MLP neurons of a small language model. Each row is named by its layer, matrix (up: input weights; down: output weights) and neuron, and shows model dimensions 144-239. Each number is 50 + 15 x the weight over its row's rms, rounded and kept within 0 to 99.
After each neuron's rows, "fires on" lists the tokens most often at its 100 highest values on Wikipedia text that the model never trained on.

L3.up483:63 76 46 40 31 67 54 32 44 20 26 65 59 53 27 70 62 45 76 52 55 70 58 35 26 69 73 48 60 69 57 46 31 26 67 58 63 41 37 59 37 47 64 51 67 62 23 44 60 72 55 77 51 64 61 52 26 66 39 75 72 55 66 27 31 70 52 43 64 27 65 66 38 41 68 45 65 74 68 60 53 59 57 50 53 19 48 55 56 58 41 55 54 55 50 57
L3.down483:41 55 22 39 40 14 58 61 70 32 61 30 40 61 38 38 45 53 51 29 61 49 47 39 51 29 64 59 67 18 60 50 79 63 54 63 57 66 55 51 37 51 44 48 30 65 76 49 46 32 61 59 59 36 21 60 53 50 60 74 56 34 63 57 32 40 44 51 73 51 37 65 42 44 40 58 47 46 61 52 38 39 73 68 57 30 79 52 90 48 60 44 41 78 58 48
fires on: "os", "ir", "US", "A", ".", "R"

L3.up841:51 69 57 31 64 41 62 52 62 34 12 66 43 22 60 55 36 60 24 49 43 57 41 46 53 45 40 46 44 39 26 45 18 46 55 60 44 55 39 46 57 52 64 47 73 22 62 84 29 50 38 65 60 38 39 32 31 64 57 34 51 57 64 54 50 61 75 64 66 56 60 73 49 37 50 32 52 37 34 51 30 67 49 55 70 43 63 54 27 79 85 43 74 43 25 54
L3.down841:54 28 45 63 68 47 41 76 65 34 39 57 62 46 53 48 38 40 28 68 17 35 67 23 51 73 23 39 36 56 57 63 64 49 61 52 66 51 82 41 47 39 61 24 43 43 62 50 54 35 34 65 46 41 56 30 40 49 43 47 83 52 47 55 73 47 52 54 15 39 17 67 46 27 43 26 55 22 32 78 74 27 37 72 50 58 25 55 55 61 64 48 52 55 50 30
fires on: ",", " b", " go", " his", " took", " Ch"

L3.up436:43 66 64 52 34 48 48 62 54 27 54 73 68 55 26 37 53 56 60 41 74 39 38 45 83 50 70 29 58 59 58 33 47 32 67 48 49 36 21 35 37 61 60 60 42 37 54 57 46 41 72 37 47 19 32 59 49 47 29 51 69 68 51 63 37 64 45 49 49 41 69 62 48 36 47 56 52 62 29 31 54 47 38 27 26 48 60 59 37 87 70 53 53 39 56 59
L3.down436:49 54 62 69 42 30 38 59 55 48 28 51 56 66 37 38 52 26 49 38 47 28 45 56 45 46 40 44 49 45 66 49 58 55 64 50 50 31 48 34 35 71 88 38 73 54 36 41 45 73 41 35 47 59 74 65 21 55 44 54 75 36 49 67 52 66 73 37 46 49 41 60 53 47 32 27 72 68 37 76 43 54 41 32 33 65 46 08 35 41 50 57 54 48 40 36
fires on: "te", "re", "e", "ri", "le", " was"

L3.up605:24 65 45 36 55 26 72 67 52 43 51 43 19 42 25 53 53 51 46 74 62 37 08 43 47 40 44 60 59 50 63 34 55 51 62 59 62 45 46 48 36 33 56 67 77 70 31 34 59 55 63 40 34 70 32 68 34 54 39 08 28 55 71 45 58 80 35 47 59 50 19 51 33 49 61 52 58 65 65 52 82 63 77 56 36 51 45 44 38 28 56 70 91 35 47 58
L3.down605:20 27 62 73 43 50 52 54 32 36 38 35 49 50 42 44 54 53 71 60 89 32 56 70 19 60 58 51 28 60 47 65 37 43 64 73 64 42 62 40 57 62 74 46 34 46 50 29 90 41 66 54 61 42 63 78 38 57 66 60 56 31 25 66 43 47 74 49 52 35 47 49 52 45 26 41 53 83 53 49 63 49 40 61 48 51 46 16 66 42 00 41 72 50 28 64
fires on: ".", "/", "-"

L3.up350:40 71 52 62 46 78 71 48 46 45 30 56 57 49 35 53 35 42 70 42 51 63 46 25 41 52 47 10 46 32 51 52 38 42 69 55 36 75 35 49 65 55 54 56 66 22 60 52 26 35 79 53 49 46 17 53 63 70 48 30 51 70 56 48 52 71 58 62 61 50 41 63 58 57 66 39 47 45 42 54 36 55 63 45 24 32 37 41 23 35 59 68 61 61 59 85
L3.down350:21 38 46 47 17 51 46 74 55 41 51 42 31 55 52 32 26 54 43 32 60 67 49 51 79 51 28 28 68 52 51 21 16 24 42 42 74 42 61 48 56 62 34 51 63 51 64 85 48 43 64 53 39 65 71 56 54 56 64 62 76 27 49 39 79 71 59 63 45 43 49 56 55 44 31 72 66 16 39 56 33 39 64 47 39 70 40 32 30 50 57 46 40 55 78 32
fires on: "e", " a", " re", " ex", "E", "te"

L3.up118:49 73 68 25 39 26 57 53 64 44 36 65 40 61 63 43 43 46 52 50 78 67 60 40 64 47 43 17 61 55 60 54 41 28 66 52 47 63 24 53 29 20 37 52 55 27 35 55 75 48 58 50 42 72 44 31 81 19 42 71 40 39 42 87 31 60 49 29 70 49 78 71 46 41 51 76 32 28 34 58 60 74 54 67 68 51 34 49 72 50 37 40 45 56 56 64
L3.down118:49 46 33 45 58 58 44 36 60 68 53 61 26 57 57 56 50 65 43 61 58 51 33 23 51 62 48 42 63 61 53 35 66 62 78 39 69 77 23 45 20 21 17 36 54 53 44 53 32 47 60 46 43 55 72 46 70 31 49 65 53 16 37 42 59 63 42 39 52 34 51 62 61 34 85 61 26 37 56 50 42 65 50 66 49 52 49 59 52 48 28 40 47 30 57 61
fires on: ".", "s", " were"

L3.up346:63 61 48 48 50 51 45 46 54 27 49 46 43 40 28 41 42 52 51 52 73 68 51 51 53 64 73 24 26 62 68 76 43 52 68 57 63 58 34 47 68 77 74 69 49 57 54 45 39 61 50 64 71 56 58 44 21 54 44 81 65 54 44 83 12 40 51 70 45 52 59 33 32 30 41 38 22 61 46 72 49 59 33 55 81 31 38 52 44 25 49 39 61 43 81 47
L3.down346:39 37 50 52 58 38 30 16 61 38 61 53 61 50 55 48 66 62 46 47 52 60 56 42 16 20 18 70 58 33 61 44 81 66 50 56 31 47 61 35 73 58 14 48 50 56 35 53 43 52 27 35 26 44 52 45 59 34 71 54 51 24 71 46 42 66 68 56 54 61 49 65 34 50 57 70 52 50 59 51 38 66 72 60 36 47 97 36 58 33 64 69 36 21 58 36
fires on: "US", ",", "R", "O", "-", "N"

L3.up92:59 46 42 23 46 66 49 59 78 35 44 60 42 47 35 38 39 68 35 55 75 36 86 25 40 69 69 41 54 44 42 73 18 27 90 63 60 56 55 57 51 47 82 28 54 50 45 54 77 45 47 80 43 04 60 53 44 54 34 47 60 53 66 42 49 91 52 55 59 45 61 71 71 72 69 58 68 39 46 40 37 22 51 44 39 43 49 47 33 61 73 41 53 60 30 27
L3.down92:66 75 34 22 54 27 65 27 43 50 54 54 29 92 33 63 52 45 57 28 39 41 58 64 64 23 39 63 61 61 65 79 50 42 41 64 61 41 37 55 19 46 59 54 78 34 81 40 61 58 74 62 48 59 63 53 35 53 64 33 44 65 56 41 32 67 55 41 53 36 05 42 52 43 59 57 58 14 39 46 28 33 57 35 50 90 52 48 47 65 58 48 43 71 57 63
fires on: "os", "as", "′", "n", " An", "ron"

L3.up452:56 85 36 29 50 33 47 29 58 27 35 75 50 19 29 73 55 60 54 90 61 31 37 65 62 32 69 54 57 23 75 54 50 47 51 51 62 63 37 41 48 50 68 73 59 72 43 42 74 71 50 54 47 67 81 47 17 51 31 48 73 61 70 61 39 80 58 55 62 47 32 76 30 45 22 56 72 46 32 49 80 57 53 78 17 31 23 72 47 73 46 45 58 50 52 50
L3.down452:59 66 51 48 21 48 46 47 31 47 22 69 48 61 24 44 57 60 60 61 76 50 73 50 62 53 64 25 49 53 49 53 35 67 73 52 77 41 27 51 65 63 67 62 43 53 23 34 73 75 70 33 52 56 78 42 32 54 24 51 56 68 49 70 28 59 63 49 68 48 45 54 34 46 22 37 68 64 40 40 65 47 58 62 39 75 44 46 58 49 36 43 52 31 54 47
fires on: "-"

L3.up857:38 61 32 47 82 51 48 42 38 50 62 63 57 36 65 65 58 48 49 84 37 57 47 17 66 39 59 64 53 35 39 50 46 70 62 67 73 31 53 70 68 38 55 54 58 75 51 34 41 59 59 44 54 81 31 48 53 44 35 40 50 59 76 60 35 61 52 37 82 28 35 67 44 40 48 62 98 65 42 42 56 47 41 60 48 39 34 34 58 64 72 45 45 58 56 54
L3.down857:53 41 41 27 59 28 32 60 52 42 80 34 61 48 45 37 46 68 36 51 53 46 43 30 28 85 47 70 28 46 15 87 66 51 64 40 36 49 59 35 68 44 44 19 44 61 79 69 48 62 54 42 82 74 49 69 69 31 16 55 78 51 39 54 65 21 45 58 45 50 42 44 71 54 63 54 24 24 62 50 68 44 38 87 26 34 46 69 56 51 36 48 36 46 81 23
fires on: "ren", "ales", "es", "or", "qu", " |"

L3.up107:42 43 59 36 57 29 24 50 42 61 65 62 51 58 53 78 38 42 47 57 87 44 31 28 84 48 31 35 56 61 56 55 50 32 58 43 67 71 46 53 41 61 37 59 62 30 41 46 65 40 51 69 41 55 29 25 49 28 44 46 39 39 47 67 45 53 43 39 63 70 61 55 50 24 42 60 57 30 22 53 74 77 22 59 88 31 62 26 40 40 62 43 79 39 46 78
L3.down107:39 44 37 39 49 46 42 54 46 56 85 29 52 43 55 72 46 57 43 67 63 19 45 40 61 33 52 30 63 58 57 73 43 46 41 35 61 63 61 47 37 47 35 54 63 57 47 57 55 71 38 37 42 59 51 55 51 36 77 42 41 18 60 70 58 55 71 33 45 42 36 40 50 37 58 63 20 04 53 68 44 77 52 62 70 40 65 37 56 44 60 69 68 27 52 59
fires on: ".", ",", "\n\n", "==", " the", ".\n\n"

L3.up846:60 61 27 68 33 57 39 56 25 60 49 57 44 48 43 53 56 39 47 80 58 30 41 47 56 39 54 52 52 50 76 68 45 51 54 58 35 78 55 70 36 51 61 73 32 48 39 44 51 74 47 44 32 40 35 43 67 61 36 20 31 72 29 54 56 60 58 60 52 39 30 61 62 44 52 48 68 48 48 66 76 45 46 63 49 38 47 52 58 46 63 40 52 40 42 42
L3.down846:61 58 32 28 54 48 58 46 31 59 61 35 70 37 50 64 32 44 29 55 51 46 80 48 40 80 50 63 43 63 34 14 59 61 43 43 55 64 68 62 36 46 60 44 66 53 75 60 47 56 44 70 39 48 37 53 46 66 46 47 57 46 64 57 58 15 50 39 35 56 52 49 56 60 22 48 32 53 63 58 77 66 62 43 09 50 37 64 74 29 55 49 73 58 44 55
fires on: "h", "r", "ar"

L3.up57:54 65 47 57 72 48 43 22 41 74 45 48 38 48 35 57 64 49 29 44 54 48 55 54 70 59 43 31 61 36 36 60 36 55 45 31 64 69 40 86 54 39 30 26 52 36 50 54 60 39 34 66 47 57 52 63 41 45 47 56 50 51 75 21 56 54 34 42 55 40 30 56 40 63 60 59 63 66 39 29 86 39 59 86 47 34 41 21 44 56 47 49 42 61 78 59
L3.down57:28 32 17 60 43 58 34 49 62 48 50 56 29 44 60 64 48 56 40 35 56 52 22 63 42 43 55 59 29 53 67 56 46 80 74 51 34 43 69 72 59 40 33 19 70 58 61 44 78 56 53 56 28 31 51 39 55 52 62 30 33 37 42 58 63 43 58 40 62 49 59 42 44 60 66 33 67 26 54 37 36 48 54 55 22 29 66 34 46 50 74 38 53 51 77 50
fires on: "or", " Total", "es", "el", "air"

L3.up313:26 49 35 48 63 28 21 55 68 61 63 35 43 57 48 62 62 51 55 85 46 71 32 31 62 51 57 41 74 24 50 78 51 39 52 43 72 46 29 78 28 43 22 59 38 45 59 40 41 52 11 57 07 51 32 66 51 45 31 32 68 50 64 35 56 49 51 57 45 24 49 74 69 53 60 35 76 35 19 58 42 42 40 26 51 68 32 70 78 39 45 47 61 36 44 55
L3.down313:80 40 54 50 64 36 43 48 57 54 53 53 71 28 44 43 40 48 42 42 47 48 63 50 54 50 40 54 62 31 38 33 33 46 50 69 61 60 25 55 65 62 62 62 65 43 67 52 47 86 67 88 54 64 65 40 32 35 70 40 62 34 38 61 67 34 23 71 35 43 53 43 40 69 50 63 39 57 60 58 56 47 42 66 23 58 33 66 52 49 66 62 39 58 21 66
fires on: "ar", " |", "f", "view", "h", "er"

L3.up643:23 54 64 47 44 29 70 70 69 65 33 37 27 34 54 55 64 55 63 92 58 37 51 30 39 44 67 20 51 59 61 60 47 63 47 50 35 23 32 65 42 41 65 70 41 66 45 49 61 63 62 38 43 51 28 73 41 37 43 30 62 59 61 70 54 67 27 51 75 69 60 50 59 34 38 60 65 53 45 24 56 76 45 29 51 50 46 58 34 55 41 67 71 61 64 42
L3.down643:47 59 52 71 69 61 61 39 32 45 54 43 45 80 35 46 45 63 31 23 51 59 45 45 28 74 63 37 34 55 67 27 31 56 44 78 70 63 69 58 47 56 67 48 43 44 61 59 53 58 46 45 47 22 51 56 57 60 47 24 55 68 78 59 76 63 55 46 62 36 65 43 45 00 37 43 31 78 40 37 58 50 61 62 45 66 53 61 33 77 49 58 32 54 56 44
fires on: "ed", "ave", "ame", "ent", "s", "red"